MLP neurons of a small language model. Each row is named by its layer, matrix (up: input weights; down: output weights) and neuron, and shows model dimensions 0-255. Each number is 500 + 50 x the weight over its row's rms, rounded and kept within 0 to 999. Numbers have three digits each.
After each neuron's rows, "fires on" lists the tokens most often at its 100 highest values on Wikipedia text that the model never trained on; "fires before" lists the tokens most often just after its 100 highest values on Wikipedia text that the model never trained on. A number after a token or word is its count.

L7.up845:407449562495523523453504611392557421438551507515551537439513457395638604482601524498529545590516603476517503473487508486573455435493500592514498476596505512455592533488502466508424567551421522517461473417421548462470512437497446496603573468572446498529452449560524507480482426444583472509421466510472493530486478508486431485483501529557496492459520566541409480502464509526418490493426536337514507447545448507477576449562475466490479473555518450585503521471506456502469493547482504547584454480474510513517492433487471446546457565507556492575476473503562521454574525551504489484488470500496509433431556490517463497472485533439394433525494406544446426531591540430502532461579423466447482501595541436401492485469486511519426414501573533555550509449539437481502565616450565
L7.down845:520422496449588532518523537473489467467568515558483470522442579550582528483510496534429542623498450495543470535521427525542514425428557505489437433566481552403580536458521434433480534554506515529474521483500649445496621481511481511442436498420531477484505507501505404532515487491535465504395492541437453535570498518552455451470449510489439572486516569495477547407485511520532546611474479499569517465411438472557446517564565462467548516568457445535527470336530418571417550466485503503545514446460470521525487469496511431634453439521489514482559372484550507489493534421473486427462611458575457472398502518474371537483532474461472446446554475535436524396411507440483543466487447523488562586494603465493483484487509480522504468470511534537545528448525534495509375468520540
fires on: " vers" 19, "amp" 18, " Port" 18, " sign" 14
fires before: "ion" 16, "ions" 11, "ug" 11, "ra" 9, "s" 8, "ed" 6

L7.up119:406561517569490528434531619577520536535527394438460526527354555474559558531518515444497504600454519494541466449502478501495529486540441533533458597486475510552454542499511520457542512448412539458474416448366520424539424513425468456500526499462538533560463512435429487497500396477484557456449474545469497569456456452429471562506556471497439438469501575550476451569548482471534451474448532508447496504441509595435567541603476482505568434514462484464531526526503399487543543540502491466532509456486515497497525472400515570383525482551539529568530453459524521519459475395565421491511419540484533472499537554468496437494542548464479505552519537571439559457495563396465490429497472519521516635505436523416406486482450460455469478448515451540567479533476404602472546590614579
L7.down119:574412508459456496444433509486524564441475538583457485489501409506491402472440498478470505437495515548464471609515499546528562502577473584567462476452529520459494496409462475502452457544493479464532546543455517459521484552510503504348550461485552578416503483485547500510423494541521463580540529532542509519513469581510520606498421530473504521417411502454470437497495535464496477527545444556527528405435454465568584430535453577473478485582512440503486521489565566438489532463436386533432418565528493577592551543558430482463475462439494440579548453545480505375465527498436492461468528430548450424385447516451519566428533578474471514435493561435457452514470436627485409464613514529535489479441526473544606477526517587490485500539560495516492527427445438526497530469605531
fires on: "–" 27, "1" 24, " –" 14, "-" 10
fires before: "1" 28, "9" 17, "8" 8, "2" 6, " " 4, "6" 4

L7.up971:441593460491466517488512489444509433501458577462577532484543523495490556587482481489483387578522464429500402449489493497493530391543434401471540536416536490521451473478561503472490572534508465585611476491502479462555565400477477518520560511474575533574482459570500422484473426474587547477504506491527554496531493435533563520414403379505522492411423476547507461474610603502507493531495586533510474578457604505500476528532314558494513518485452547485603507454525464454477488514543535511544462484464525548482506397484549433488457546522463519491600441513558440519431525528555544491459449469457585473617523524448546518465605483492554470461454406468498506410498565477483510536480423528396484487463468474523580424489486458546429451510531537587433522442445482495471528550445498
L7.down971:529461404540477522477527464564488424507606542575573489540479459523543420565547506516531510474411493505555549491455486483530441602580474483487479524414518558531556575436539450524497504568441562475482606502511504484466516506482473411524520496577533499497504457384479513551476448460412503503511466492540505530535499524621518425523551477566543528587507518518459563633542526476476477498481534477558480508533512443551482549412468472609532518503502505544441543504451502474501551476502512503490463488502464469555439563542535487530522593525476378525468639465456532484443569562463495443516502351621486473553499434440489465453479591435405568503431446604448387432501530439504483445467600476393524409480589501543523540567533481550521478589457507519498486441470510456441454394460508
fires on: " " 79, "2" 6, "0" 6, "angu" 4
fires before: "2" 44, "1" 30, " |" 8, "0" 6

L9.up172:438532517511471480477529498548525457511480507465499501459504532519513526581494462427540464568499548539594473496473533500515447442403525547564541654578463413546552469450418587394524533488520594513503443550474429500472404519467520612501499421506424503458506511460502492509568443465470536522542440519482494510510488562513501546506587435467546465514471478541540466520613516563532507424419541502536516518514600603457499419439612480522552406470405476515565516523525403518494440577515510514526592432611536530453505465480474429524543470447537496517577461505531475545549542471602523357531409488498579498587537573565477442550455565456560570551513551453506545545571621559417539521519498496476479507461480467580505486394489503522539468475484533498564510504546381506466519547547551
L9.down172:585443555576402503539511495498527452371532547577580504533514492531456561392428653529546455532537541421574506525441534491575531578570567458495583518508544503607507530539486446515523467591511532512592522496524534495443456502538554427520441511502448495544417505524535474524542577500552472483456530478446473461486559571438501461451515422479472506495608457584536542478478455502471515405486529528537480546544505448476463522421580493423557424517555527544676441468447517567497484542487413420446491519514449466484506550494539512622444572527492476455519523479455494504525521412443409481445522533504487470512438639431489466446586448504496549428502514442495422522517433562481457558486528457483517537484579528584513562559538460615476451488478516479586526547465526535557491490505463
fires on: "1" 23, " " 22, "9" 18, "2" 7, "3" 6, "8" 5
fires before: "1" 23, "9" 22, "2" 7, "8" 6, "3" 6

L14.up121:448606505458553468475562475463518572497477527542537567498396486403417479533493509480563483421509494473503463538488474491419506472489523472541449469554465462523464579539576543495439594516540442439586385522455545571580519439416447558536573470504553542534555415525551509514546476482476578550518515519401505506488454519443537613481473542521494503479466445544447415513530551560496414578530564558489482468479583582442610589559488484541477532504477533515522556433548442487436466509487401537470468515420513555581561410478450485481497473582461459557452530543525475454497489436588525481507463491499471549427468533459517490517570453436527479619489427468546504493512533504487472429635461532504492562467496531511551425436457461443461458528501541497460549653357377475523538496532538
L14.down121:472536494471424488487534511422536465539479483517576558469521529485481616556482384460544480570478433543565560517508493523417478607473532535536525386471444543561540471538588432457515510496473544540539505440567455514424592473544554396455547505545523488572413484443383457515444483542496581610613454482534550532566534433528502488569468513518462400530455467535490480429509495402593507606488475601528454540588550513524493581493439441541517476426538516609544392467570549492487552404507508534569374455447444480399502468533487545484482489515558515646495437579549484568457479529502479477498441501532577471415517513498467510501556508503526522445459498535513493509505539476526506460464424529537453580537559525585560443536538535533492523559516544437519518543507525545489460494526431
fires on: "1" 26, " " 22, "0" 14, "9" 11, "em" 10, "6" 6
fires before: "6" 33, "5" 27, "1" 6, "2" 5, "0" 5

L14.up920:476582540493514506584522428501468555510501552533469582438514530470433493498475556436556478528535475547507421509517474506486464455551566422503492442567463487490568599516540551478489522548462572467506461473443514575443424428398403508496618571495628463519484468627602546560549574438457536467487454528467500470507496459447472624450467473607492518439428574588482453497533525515485487528527548584509464493473491600382528564433439509547436521502512497481528457450574546554468448476495433579487491526387495572537524372491501396447510503566516509553426490461468503472510444505526551466537558530495539495453498582523526437517635467465513475511507443478539557446466567506490430459526454522494485521543539557510550457456478439528427517470444528433511504682421472481507515550507480
L14.down920:525513535593547529456527548435511448446524513482534526479479517555481539519448439515377507541513484507533524529548556453535471528404587553525560484514503526528587551524535475482489434485464600585474547511563423468441494488456429404482546456434456494593394432490445455527385524515535591527636547493558493493479502448565504473511495561474456435502510566578545496506552439514528480591524529557526538501560514512474425603434518484503497471467504511613505430567538554450500558405479458544620357423473518512439521431503501577462490599508547487567497429519512564459502415529558491559457397491560535490526482491533517450494478529509524535391385488530553507516537500443452491479497447671497446486495511496554539416499518526508478551535507591489578458537485506570450504578508430
fires on: "9" 23, " " 18, "1" 16, "0" 11, "8" 8
fires before: "6" 48, "7" 31, "5" 16, "8" 4

L7.up289:463549464556397510447475521510452520447420396449579536471503578524564507508411497476468478497494454550470469577433493493540540560469432539511495577500491479570573492483450475475549563497500542493513390491499497489517512451566428568539535459475573528532504525491469436582465521447466494525556460507525555542473491536563481585452515448532490465435528490543514497532582448503485378507458491480529542487444602567411547434509499511489594423430428490495531522546459387460571495595517532449516499593553448491529563478427501595597534416508534496532434476520558416528487602479617383528564472420539568433482549533514509451560477548586527550525534567524474610466533657499403488510494511487451531543499472471485479455524486526446482450496538488512570510516536407557493599585543599
L7.down289:490458512557503481560473419633533511535511542474494512540454468533452436558469519530588537487512548539506589468490556364570485520400439471549463470534444486476495561472474516488441485541489562506489519537439566549493525554463539477441491539545477505479497457420565494425529497537485456540569500531510414496487460592452550482515509389496552506469492514525514483437450501539466491514413520527572489574556645516460517596525441553407530531529526522476484514425492494492545558493392448467541530522435529461426503508467511438480417607483561516487633495478462561491502476527476495487499510537586556502519475486403529502546405364475370546482477517366466476555587430568526435507485575481417440549607515629523491476478557555476569515558472461425489586540486500584552529444528480
fires on: "1" 35, " " 14, "8" 7, "6" 7, "7" 6, "2" 5
fires before: "9" 20, "1" 15, "0" 9, "3" 8, "4" 7, " " 7

L8.up169:400514518480515471517483510543463450552498502561449564565548469503491542476599418495499511484472518505446450530500467493472524455440551589566539538555527493524498551546507518568552581441414553547466537493544554514528575487507440515544439528448539428513523503502408544497412517427442491551537490577493516481510466486551482527464453517527552441462528406612502476518560553538501523507507493544465502500495485584524436463464429539584495522624429500509554512534452428482476499592492452486500538423451496530499509529549474413549510512567396532497377447533448505508505574545415471467512479509443506485459569512468530472435559524440566541375498415522563568454443419540595450561407480384414504646473469560520449554463444473515503414480488461514387395453445493491521483439628386
L8.down169:499517453439480445529467529523483559481570528491494599602473578578548505535535564455541484496399525480469528462499571440467531524530499513472448405600501542466545442474517599489528576458384490457531481487560498564480511530454470494428506523415526485500504475473510596510462548558486438515454463550514493499465540598475538500514480472504519572547480554528525481502500490446512422500471451495410547513486509476619569445518527571528463439335569536383612464603500481515493489515517524556486529474427472605473489487523486481489493485589465496413560501534522535512523564634548441521539433604478555471505552591453383487545414574561492467538661438440460580512485541550507544484608461450482517469515418571468439471437535551493518508469531521595513430515481488459505497544549556
fires on: "0" 17, "5" 14, "1" 12, "4" 12, "6" 11
fires before: "0" 22, "5" 15, "2" 11, "3" 11, "1" 7, "7" 7

L10.up1023:403524491526547464494485507445488595603542472525439550514541466458563545494527462532510577506451520533519505504479403521476499507466429492541394615458433499561418589527527471543577477424445628498527456484416539502508382451535448451571554490487517480480514540506524494489514633496514431599495529579469433600432506525476447516470498527568459523507547549566468511508421547556511382528493489447439574454505592514356589466514494473506523499572512446569503501474577480411535442618496528489474497520487440560512534499566361601498559480515436483509453514505485500523503491507488557486515538481439545455508440552582508470513485531499451509584530534485518439470516582488527391425549524590506529555510551510395458471569459430407475465548487508496526488463436520558467602540498555
L10.down1023:513521512511526502529504546560418511501516590471556505455476542422537480533445487514493488459426468472441414464564459543492481609415514454427481478451477462484510465461477564494494537481451571497433541487449480478452595503547449516469392487473461518503528453418471513493448507457479514446558413507400516540566534544490487529586524540427507439494398539498552467471570421601464570610489557467534561503455478447560486553580448495560523556541559449555535502521585480518418511413417544417542587553392465545484570575452509535402503473489416484448457566530494550539489517473597544409554572409518448604500483602537596502471564487574526543417430486493510484564529501516490545541489428412429426476518529488428485554489512423427487516540464544498472472574481520602520436567558544
fires on: "2" 20, "0" 18, "1" 18, "6" 9, "5" 7, "3" 6
fires before: "0" 15, "5" 12, "6" 11, "9" 8, "7" 6, "2" 5

L9.up282:488529456456486449485403479505504540534531424495478540529542509387557523530559529517515547518547518579490474512489478562445479529548534452590483549434481477416517571453548494553514488515408437440403448484444462518512410517440526518609631480422555421444523517470584535519481472520552469549529516486418546577502483506484519537452597522554393336548470566510456523515440506552531520551465481404444516537471504550485582490488437512529544490485469479595522546548520449458633422576537441482515579446371466521495520474499429506415498481479502443526472560516511516527501554529487507517535587511429629587469505559590489477495488569451448499517497486468499444598541493481544463433578530524420560494543482614494500510508448505426509486580477460545533498443400467535494444629481490
L9.down282:542436505479579513505453469624437539417469564439566504473517550465534455483482520541455544557478518512423536535573430534559430451435616505430517458614531539552507439497385482507484570507512473522547540495424488470420535526390501552526464533498467496489425474489539447462522502553423528501529419533468459443487561486526506544373487505411572464545528548547480469614339489467582449533432479521548527467521406555544465539548503465531556596498534454535490559559500517524437522543474585501515519570410499564459561563486510409444401445489481435472530439487438459613548496448530566443530443500454453447516428581412457470524530418497531511576530448437489530520521545490497454599583485548471498509553490516583517470493551513534523470538538484441488449464464529441474526408488427
fires on: "2" 21, "5" 13, "6" 12, "0" 10
fires before: "," 35, "\n" 14, " |" 10, "." 9

L7.up203:503584438567492513487524564452475445578511536497571573515569528543420466501459474434505418520513443462388503523427478485421495508538542412462497581514517534523467561498515392547469455524537439406534569429537533532474547549531425605489435536500521563521549485482486495506559435483464510453463491494569519511567480463440550550470467442481545490488441443457446503449551632577513393496561647535495545600561608475468566505523454596506574552469506470508530511432478450454567501635475481477516455581472482533464519480437546550516560594493472487494469483540472464546478587507512422526509561570363481428515452511529524592558591476555529624517530442522495492438519513466468508477474493545416416525474566509472496454466461410534483465509544468565496387499461559478541563527483500
L7.down203:506470424491543414446598550564467468491538474433467554551558517559482472441539431566532553527445391530545496493474505483563449567482410558531522524521457550540450458436539620472451460548506455404486489541532507460462511515558519511415545476370549574554569370456513488504451446455445438545499585612525556616555517474525546442516454517481512425533496508436485537463528551453541535503444361567465516472489446465493416473507519353483481514425537429435509488523523513481562506540503560416470520466541443472435519537510395528494461500461454473477508477519518536470437532447555573497455416438556463525440488472489473432502458538565490482554507434404399492561492618468456475447469450418394516531475559467558509434546446527519531517546502521487424549539572517440522552545453516
fires on: " " 90, "nd" 10
fires before: "2" 46, "1" 30

L8.up842:469540490436426510559582470510561566554565547444554547531520426427507524477532432543611479501492530515591489484469478488587480463472522521529429487461468503532436497497566437466476384478397466525426465531439492490547487470529486514525546412547477487525522497545458529443432479504501454506518438499536468473517462490431501554431517497458457498494512447573439465603571497452537539533546410432415358589489494631452459483479551526521504505660483522461542546552529470493448588481618558545458540463383519470496494508521464466506428512535529478504465459478476458475451516449511379499511550522547584502440424561539483494528456541462389523615515435512496504486557600536510516510417472452492440534493505503469449561543452499514376512509555533590446526443354519447473545599485536
L8.down842:535498427592566513531541554525532455515508447475448540509500525420392541463575487464431497456488495502516457512461501474513520438615560530446476405508542496525515405444551482482490611479449490581483547550448447464506567470475497526524471519421478540551573539603497583506427611483483508414471563539461504495517479616500493471370473481410554531555504554462541469479468442551524360522511539502508541526481516552557447540522552549435497505529562609448595478494573436539496564435486498526423548413489592538509526556455556512527569576547491535546512534490532493587526426433611444417484482609591593458432594539495481481563435512581491501523542506473526554529456580495594504494506458456548514527474480542562504478450548449526541552491415456524542485401515482455544459515580507
fires on: "4" 28, "2" 20, "3" 18, "5" 16, "0" 7, "1" 5
fires before: "0" 17, "2" 14, "1" 12, "7" 11, "9" 10

L5.up315:486487571607564533477513498522461519496507463484541469485510450500533429477537535467599510573519452534578489543567529471513514513572558510484564549567537437486577558606608506530463457416489486519470497476500489519472452488480390511549530533588518557499505442524550563439502509551439428541455471489509611563433454457516468544495514444462558429481437428477431433529454620577485502527496566462584554537582540517419545546465532532538486513496510513485503565516503592535484541560513519489519464536502485543560533457533375512574556558460523507501454508523435490488458451552382388470574505598488532548468505496478522494428527544606382458506466497550549494501520559517467540524603476608469493470491518513443523437423425581454575321506552502427435458584529483423468498501589540
L5.down315:476461514452425589514504507563480534508503565491541542520480457445476565526596530496581442571499495450629421434533548566410513500515485510455435595526421509490512487517637566507419514436498413390440427479496517511501582497548468482567438527440504459610410548574423520591468507457507545554508506526437504474553450465428396497525580508570515493557549476528588476535486497534513584566492510520439535546501549471602498446526559524488536506487519511445412467467574566525483446451535529419544462532547588478485537530492518515488537434532487459568491561487547514558515456478499525483542553484544465514514469584494466407492499531604476465530522580558476410607469485547551593493431537418421609507529564474374539520446564424468467575445506493451481495506542499572548500539443528
fires on: "–" 72, " name" 8, "orm" 4
fires before: "1" 23, "2" 12, ":" 9, "5" 8, "p" 5, "6" 5

L8.up738:391473411523450556504572514318497542430574533525519525572520539437529469404556536461509435455500550520512432506461445601500499545511529480527503494440469516442528518519552470533395501486510460525508515450504474455585464472420460448482574507468522531485463476544453483441502362535557425486494481515523473509515534434447493490432460526492493518455464448486556499477486577541509502532479641463465455471510469476445569517527559530525532575500579524529511494433464547538512389593614526526444501498424505529558497525406527601461435499529474502529514466520454481438442576559479498585535500521447528516467579578429559470430513569559495493425479377525439444499557514426505517495464427511444504486412472485475529379523493516561512479447569516413447442404452516436481556571401379
L8.down738:462500536461510427476530519599438459511402535473486528498469513532495474513425483538474510504450578410499558479454475535488482462507522524474392475499512477614475608496469475524535483580565487539496462511566445530536542562550570488498576425544502434586564522448491462446474469485398601573558555531512467635530488460500556422490448479599566508509520436535547453474579457487481559499471513504470574510491567485464554492484551449464538431497488448473464516553496484485447413448476452450458502588578480555535490508533456481550461574495499497519559567510549520478474551509515505459340421391574514525420552516435600477558477535516555536526380593487478468527490525459506513551523589426470443469497584478536490576454538527498514664378441525507552464605521537569564531493434541
fires on: " " 61, "2" 11, "if" 6, "1" 5, " Spec" 4, " |\n" 4
fires before: "1" 22, "2" 17, " |" 15, "0" 12

L14.up687:451579434511454436620481578484486435508501557527495634576488446399528577498540391516597525518476518387491421470467524499465489479467496501499480536588532326479533473520507595569519558464467552538554498503487494565532478506463454467518447638396518418522586460539500556507449553564523475562532503411452526476485538440482521545536517474497545536415550493569483403597469454435495505472520570503535506549492552472508459503513499506536484472565480428428495417460511494546452509542481533448562549514565550492476510490523538442542564527515502475512540512449389434523506494476478548503525464571482546533411574519531487516479546495531514562431500463533573585564484438607562449491453438427440451509444571651563478505471590446486526498563520445587453461484519504442562482506567461
L14.down687:439465446436523403501502527580518488479453505476406583518541499430478446552475558448505559537475590432471451502426409522454537486574556473426474468574527498582377466521442504424444476444554440542493459562437474494531506508577507464519466498444575457455587536432494565470451479553494564518534514526532452516525498567536453522438541411450533538535416486530517459390545597531512436483525475497491474453474522571484541518505588530466454504515524432507413442453507456472424467434442466489462485547481513527546478544506533499520497414534559469530566534557522455431547546434502488439563472566552591622516510620494485533579447514571478425521512580538412518545454542529549519502529404366503458446420527559515555528452619479555554490502500431619536503389551470428499514486512459
fires on: "0" 46, "5" 14, "4" 9, "6" 7, "1" 6, "2" 5
fires before: "0" 41, "5" 13, "6" 8, "2" 8, "7" 7, "4" 7

L5.up193:462454527555478572446554546482472563537552496512512508532481413514526572448472416493508487551517460432596469570492475452484549517518480528544515557577542432511496545484477501591602501462379477538563477496519538493532466425504444501475538538553423517526512480455439550456546484444444475517460488523571474516435474487475594546562478401577609509468520455571434488500475548492498405504486485487440516612614513460379469426517510561507506566495583509573527510533410552434524390535471453472473469586512463584559508525492492537459518561514535495503476452569489426509495506413508492523472422509423500460472513520500506530497542442473502622531551505502479557502529639500414452519578491475322473457418505489334510401469432483580552418487565522496442440510489503470502564513510535
L5.down193:527483410518513611472548463519498548534522489450443477529492527518487510464526476458512518540496420511555529540543519623469447502500513506446588479537453469422413438493592537428459516530594461540453493532415491515517517506495440463442469487487492580516448440459490543515477497398419457439530572598496467517518410546544530429511623484454480374519573442461486484409546432466485572591551427459422528462510505371448517544495460446496534643508554479473511522490478521474521469514453510450531546462537560454551495538503575502449345525485532477445399492501572500557484417557534537576478428548571475531410476477505522482474484518529548404463589508437431490516475532426541446416497540550449497534451539378511510496445501449440546472416478550445444524583487611495493558483457484
fires on: " " 100
fires before: "1" 43, "2" 21, "4" 5, "5" 4

L14.up273:494543509456469452520442532486474599495466582482462525521465462478416490604587476378597561473514557521457503535532488404438462493519432510569467503478442487517407454560478446547553460547518549531489541496429536396537513432535354528485529457457605519379508407531425469452518447527485537436507512491539470524495492539410564525478466460576530507462462506441516446542535611539526490529424668495545537536471541581528540529572525566497516553479468486461526578505545414510427568471544426538510463507413459579567606462467553495464546504520516465496466514513562505590478466465492510517581505525395508554454448546523497560505407441419496512453469416483547498462554457490519470519486413489396519534530520543461539437508465411512463482444412452472462444540407563492476491497559563
L14.down273:470497475521592505394498579520465410579552498490584353479506449443506505522442520527490446472533479478587471488546446484532627490503478500573530567456461378493575549544413577555523609481459529563530537458478576479473478503582466502612400528499541470474465603468539519508572459517494484573518536467541515442533587528543559392457530562566526472481497510465527549474488596589544570552525511439470480408465480574473507526604519522433507472511378538491465549500516567404534512503492461470517470490520479520401492592535545504534462589493522500533503548415425495499551524448601542619508429415491493497570457526453521496520416549464545481521551455534421507507490500533474509519482477561454539485579488435401552507561483500486514514451473552422547456461453526471425567441550537
fires on: "1" 22, " " 22, "9" 10, "2" 9, "0" 7
fires before: "4" 39, "3" 22, "5" 9, "6" 8, "7" 4

L3.up31:484466509577498550507531493451453517547544395431551553452414597504499532396468532521525546571462542476536521515524491510567414431479527604487481501536499492492468546558521513555572582520483523500416530492449528415380469398410473483466536543424550488501476424600599590440509575458489530455456503515546484575405589492512554545492536478528479507488541591464453491477514586464387520511499598497581464541538539523475480515438533577453530414636531513537544556491454510506432468468525448499548563573513512576429518494492428459563535456423534495526505474475586509402503548563502436541515525500463454502426550498439494451556447450445401522407524436505450483448600481512443396469566509475482525520534533544501468465539466463497560471488588532534559443565494495578563471577460579
L3.down31:498375411471537557531480476473395521520481507555532453523495554453472560506490533604554617544413401528560613449523431531639501431448547484502476477514541516602480528476508478576472496507494565557444524484498504549407474488479549451472463535470501559497528439475489473465471546453457523516465570486538436530505534547479474489476477539509530531485589509499493552509587505495492519602477471476545537496486474519466405477483588528428514518524512574481495534434494547509460610391510599487560498516545542503449515480428508487653538547444487534476538397480546483426462523483579543451480619509487467528466568337498521486510455513535489481507546501377431425411505480496511498498510470431563555504456519518545507509464492534548520574518422516490632479498528585498533383590406574
fires on: " form" 37, " Port" 18, " Conserv" 9, "port" 8, "ust" 7, " represent" 6
fires before: "s" 12, "ative" 9, "ug" 9, "ation" 7, "ed" 7, "at" 6

L8.up675:482528514574416495478443496505519622458527444459584490547439458487640546539449472505503438502461562464556492550492532552529525532479526653492462474466527505489502499485474607543476696495541516492469524499380578457486532521490443509469632477415455514451560493418464554460433497487491494474533488501519468561511512499527549558511606430478562394492573557544469484489529439541449455451437485457460447544483643605467626473573423458558507463524558501502519518517462406424536439485505495617549451478605481485518526483553475502474519479452531483495538470502551407489560605503494479534544465498546533511483483492559519438532556517544447514494479540494513457512572588525487475462511481457388440496541454549477481446502461446435416421449597515510496463557473490590493527532528521
L8.down675:488542569558601464459453484546485475475481507543578509536529491536540467513434502515469405538559468472421503546514465433600523461495547463459530494540450501516484477502540368383485511572525506592494421567499456514502512530465408498434499538512431498469492558438515479511481470542487431519558458568567582507543511569503483535523428448429536499420573475472437604544539514547437448557496555506491543431473526516505530514412523491606516461499458420450527504593527484511454515545445470390505505450471463579576424510442576538548560443443551552511533486534506500462543540603486426471550529476474518428524418470494604488484571537402460399487505485301567435484544420530504500579479570467460489514536574526547509418459475490466559477514428490504537470558538650464481449456548463
fires on: "1" 97
fires before: "9" 57, "8" 24, "1" 6, "7" 5, "4" 4

L9.up142:466478492526478371518520559476535491577491531491491585523494422411612512503576414558622490461451506425615479524457498552471423519460421547523480540484518405487605425535455466550444461495493411527434506494465468499519495469517504475575522531503638444535610541483480483431463478482463519505523439494505513479566462497406479513503520445465527518522503387574443422516509509542498591517499470505450445542478494551510417442487514506533526453554404521439523500500504457563504511599436504488496507429495570508465490487509488523523529594539473464547417480499354414489425473428528479511553551539491508487478506536582479511514506531510465558481521458520593573519532514603458442537420525434503465533402534585435491513518547495528443356544515462665491488514464534566470566500585418
L9.down142:496505456458598465522534485501506495410501519543452502520532531459474546509530482558520568446503521477438505487449483525582466585551539463464500471549459477549444424492477514484454548463449490492505449622478403580497604480504521494479457550520472454521550510497559559528516496498594573578495504503560412483525470527484509538479525448549617627515525498546465514562571467530477432432426498440448472484411520557533470586547668529532431458470631530465559419492592518544454500555469427491476526534520509493514547440468646428513453461564539535436574544523483492488522522474513478490566468572564621505413493510440411543533413554566514495538566566519471595545404504472552536535440411548534487458456426558528464514534620541581519535515538447509498512419589512437502453504511520
fires on: "0" 33, "3" 18, "5" 16, "4" 10, "1" 7, "n" 6
fires before: "0" 38, "1" 10, "5" 9, "7" 8, "6" 6, "9" 6

L14.up572:506581468481533546439620429535547402507484520527455512501464401527525585511529479511492494511553498332464413538505391460500521435484452467453494529507542405506573486499504526505560533465484566500443527536487489482536456506453401546468527531445441522597574457527494528425522500557482470481492499471476470534512551530483539587467504495523523524421494568613524512495548515431520486431486525517500532583452519520425506439477532483550520463473539483537595563485461422526494419484568326517484537437541538613429521464587477489492570581445597473502484457544449381528452448406519466516439478544481591539487384617646539436504496440485441483494557518446464541539564481523528445506567477472476494526472522492552501432498496410570437562496614491539552501490489483481461556476517561
L14.down572:489512457474480501406578508503546350454600573477478474497503544521473457410404490527456478546493497520465485478467479442489462524469471495519529550519491492501537606564534503499502506642455442518528578445501519547492521533513567472485493480521439593523466549447464524502520460575526472480526609475598516457516499392534473466512526517551496471543467413421520599535562480483498569583492520515440451570481474378473483456453531477452470491476508493517415431486484468539541515493453510457563548544544610599479584597549500516521446524457524532452456603511533479550433548431450449529333527444563509471516511477552468582478478452504545459465405555574490461482514506553505412533549433370463399618502461459525508488520511470557404564448541539407604540487567508491467516447516532
fires on: "9" 26, "8" 9, "0" 9, " " 8, "/" 7, "5" 6
fires before: "5" 17, "4" 12, "1" 11, "2" 11, "7" 9

L14.up1022:444554488500523502495531477439429560555437498553485518493359453503391489540534542456592497451560499475467442487477502526551502530460427404511458483424520451416504567551531576475471553514483497446502470450498501536553504502437412563533473519526599475536565428494536538475557467508484502565551503556452469525455525488427472569531530505526420528469531496506576422495511550512455385489480513528507555579442576537483583558500489536482529559435432535375516556452571429467449557519506485494510541565455570548578581414485436466444516515552454463562518571480577438430472515422492526439526411522510458509495464556459586416467559509486436494544487470466513540458503514475504413468614487563423517543577594492464528431469393439486460490457429553477464568639426382482548525427523572
L14.down1022:448586488456451436363515584613586504484530530482524467447546601483452494550399517580432457496469520536521496504442463547441601447396520566481544480477505419429557518532528532613412465526493456552484591447561456464501429459478553515434468509537474480518515491445528547453502506565521428437497465485422558572531541449483523482481532523496588504457471478479493572478570570375514529565456489411485429457493514513478409599527452423540603502567468447448508558386466540449460574569481533484425425418494479573493473538617467529579489478453455504553465579544429491483516453541505439443507477500521553532485446539514471573514578521540447449550472566527420440514478526490444489495537478435514423470571496443573525554476539489428490515534488568493583501479527439490551565429511491
fires on: "1" 23, " " 18, "9" 13, "0" 10, "6" 6, "cl" 5
fires before: "5" 46, "4" 27, "6" 5, "us" 4, "ib" 4

L12.up416:505489549422458568486453520408611447552473443502466541570446515445506508480549476592665542532475498450473527514565464561465518522537481437549590486603560468437511464578444521512529479540547461415551460456474432427541488472494450510518440509490481549573433454551551436551583485466460438541489505552501527521444514396412567534432459536658496409486467475544450424561500426531542505391514493510528440570550635490473455417459518489507546578511495545487547494505445511417557431485504587511525615498492465482404523537490440465499537533538565488506499514541448484526570542563492455504466451577502507536469484505448526606545550461453526471487525440508513529535473530434480480469493490487493527541449522513407575461499455405460581369507516588537569512429474586532548521541467499
L12.down416:447426448429524556473572513435406481511550597486570524536550565488488444520515575562434501518503491448459470553540606566490511510463480409542513500576453483559520488492574528395436440594581486457498446519462457516472564524415492504451421513471395584502523502524411523555465490423452555600577558501507496496500503412513453464516474514512591474534434508485475455496511480534514499569489464475498537520571583494521483525480509541489460522456572512447521524508486584477482534470478536489611492377455585470432610448440567434414539494459405466422508523539500426595539436515513502401454465433527467540560487525424462494511460529576592496612484566532426516601506501517496514543516608435448573509473488545496428595513522537426463515483578504548552552572512506488417578548517473
fires on: " " 91
fires before: "1" 38, "2" 20, "3" 9, "4" 8, "8" 6, "5" 4